From a checkpoint of a small transformer trained on Wikipedia.
Size: 17 layers, vocabulary 16384, 70.9M parameters.
Architecture: LayerNorm before each block, learned positions, biases, untied embeddings.
Training: 739M tokens, 5640 steps.
MLP neurons of a small language model. Each row is named by its layer, matrix (down: output weights) and neuron, and shows model dimensions 288-415. Each number is 128 + 32 x the weight over its row's rms, rounded and kept within 0 to 255. Numbers have three digits each.
After each neuron's rows, "raises" lists the tokens whose logits its output raises most directly, leaving later layers aside.

L14.down1436:144131212121127125117110058135118127140143085119083103118174110171078149146107141157120187110075155123131118101127086124064154112170141112111182161100117111104148128152133158112135076161176163137137089147090115114153179114154124122048126184098084130111075127129158205159090152189085143188161142127150162121125117131175158194120110094109102146143162167118112131154136128086129185112177
raises: "an ", "a ", "its ", "the ", "his "

L14.down1521:135125151102193051090115121093100082146139107171113095134144179160098131117109133152116165147095122116067143131150125151076105143125057140139075167126098119100143106154121142104148107170154139118097076142167137104134229101095169188200103191151101116103054119125144167138152126138147112151178132129065118090131076145168173117110137180099144190125118120106119102167169119148109110173136
raises: "his ", "their ", "the ", "those ", "all "

L14.down1633:126162087127132133106148150118143185141122161091096118112105168141085127127154111183143146138103165148139150111133107173147091163122118101176104117169088151170060144091122157115117098093117105096159142085139102108149111111114115167095128133128038104146154111118107137113128132158101106106131060151104089166092136131134172186162103082107183145082107158203146105116156094129108134095118
raises: ". ", "before ", "after ", "following ", ".) "

L7.down476:140100125095152144137163075145127157118110155121128136163093118127137143153192080166044127081128151113144159111132118151101118061184159093111114147136123094116125077155151127134103155094166156102126147157156084143132120149146228156144178153151134126108096174141147105156112098100107071069123155121154097138139123127128127111120106115140164185163094097133107155141157140115096127138162
raises: "another ", "our ", "them ", "their ", "these "

L7.down2000:116147122117071134146225118089081175158114148189150087147137114100104141128167093102150118091108102136135128096214117082155110066150110018125168137103153071060139160144097165147148150114159144102134141173148099166114109146136091095159115103154113046152101113136108088116092152096148142106159049200081155120149127089142128083117072109093168117095061070134145130121162096088129111076089
raises: "his ", "her ", "it ", "him ", "it"

L7.down743:146104094104149172144101093116080145145119118132070171085120200160145061140083167073092169110076144107100112113142111162140131107167159128205089102114083173112102136128160104147054139103129093134145200195156077177085100123107152156106109164141090126113114117128144121148088121150111160085130149163077134132109107133112112168093177136160136155165093121113095185141113119074131112151073
raises: "|---|---|---|---|---|---|---|---|", "|---|---|---|---|---|---|---|", "|---|---|---|---|---|---|---|---|---|", "|---|---|---|---|---|---|", "ities"

L14.down1460:186162166082138061122088126078134122100195137162144118123116134132094141153083158111094142128119089154172161093139157121131113138102137126101151133126153145121157107130171135128088080208122127105093108100127048111164189114093098127230118135142125088033099088098133098160114151135175181182133139170156174118209106135135125143127110129111125167048100153143121136168142161124074117192123
raises: "the ", "his ", "its ", "these ", "her "

L14.down421:137161121110113109123107068109154087147192142136211163095140179152055103158148121110082147088105093113102140128181102164097119148137166177136109090106168089149094134123159115098122121157126153132125082153181138122180168092123146148071095111121148123149136120072127180082111050113131097169096172089131153142111080137140135053138097160149091174102128102191106101150149122131095126162121
raises: "a ", "their ", "the ", "an ", "some "

L14.down787:177127181164170129089126148102127179136118128150129162167125145121129102181137107130103080177089144114172162104101103150156118107155150150101154153156119148152133129125086072127180121164129138113080125073127116124129157106123160148000136150149146101188100136134129121117159120123160137101167140091123127132104116139149150150152076150119218120129108154166184112133109175181159101101126
raises: "a ", "; ", "the ", "'", "—"

L7.down632:116120157105101128116108109131168155105098142112096156139203152156181120170106145086127164086089122062130142092182094170032147117130164153170132116134150192138112103132100112110107152108154158114141122181162047177107080147111117197139143150127144147129114128161154076089110137136113148088065198075138080078134160120114170181133170122098151113156155141154119177118126134135106129111080
raises: "|---|---|---|---|---|---|---|---|", "|---|---|---|---|---|---|---|", "|---|---|---|---|---|---|---|---|---|", "′", "these "

L14.down1240:155134134116143152127104144136181187125181133162148177138106132083121166117070083099116144161125093151095127085159081149145124119177174126130117130145085151097132192107131122122117148123130090109118132094135113102166134116111146140000084097145089115173131092128179133151127094134147139162156139145059080129140079109102137139137090103123148148109128152147156096102132151093132102104170
raises: "the ", "his ", "a ", "us ", "an "

L14.down1187:150150104171118132105138126146127154142140123181087097164165155142103141168104142110120190103105129155199119155187137152136131115130189078117078139126114120074074133140155151099128123140111158075126119189126065137099094137173126182255082105165145135134114121131133121172160108138177131101138115144120097146163140088122139172096133131093104121071132148176130206112206086119102134129115
raises: "where", "where ", "that", "whether ", "which "

L14.down795:112142128124110135127119157169195092118145184093160094132138149078068072132125122143108178099107155118127166160117127132156125071088109172185076096188073135109135132159135171117115121150108129090141095102191123127113091140136058113078091101077114102158147107062156080174143169152120118079125108108090102151099184074070134161100096115138119101118121108136086096129157102107145115107113
raises: ". ", ".", ".) ", ".)", ".; "

L7.down1138:124128196081112125084075045132104149139130118160136089144157160107097140143151173199111132108157102079125164136119099133117112119163096142109066195111096136105117111150174123132138217124140188109107105088156122142113130158123142154133112081087067133151121127152119156121116135147050148146178214129095171097184073187161180134125088091110123126144125095149123131184159154133116071178213
raises: "them ", "their ", "those ", "these ", "its "

L14.down1342:118220106140154087154090115184142175144187135107132148101132095130120049117137127126119194137188160115143123087154205121155189116069138153149170111153176136236094138119129141108158080101151140095146095097125142138113091146143076124170135214041084163165117160111151129135109136121120107121057071123121113122086158116102186163114122102169172087131103077156151137084173088118138141125086
raises: ". ", ".)", ".) ", ".; ", "% "

L7.down732:158110124161070117120118133149115129092129106146081144141171170139155090116090143050161139104106128060122127116159124171148175139083110157165097145155167141126111111121122145096077134055156160113108156163168051152105114157082180119120113088140127113144125087145142073100125177075131132150123174123129128082157153116151103182116136141152166158113148169111161138186103059093112095103097
raises: "subsequent ", "later ", "previous ", "|---|---|---|---|---|---|---|---|---|", "|---|---|---|---|---|---|---|---|"

L7.down1648:138149093192056120074147155099116161141108169127184174119108066117114130142171117093098137102094107127091129141174115120166124127097117163084141148162077136107039127117126150112133140107152170097104076174151104162126150135138171122147138178145062073137108089081095085139177162147111119153167132100095109154115158126133105124117118146094172132114158091172177156147171132108117148126215
raises: "them ", "those ", "it ", "him ", "its "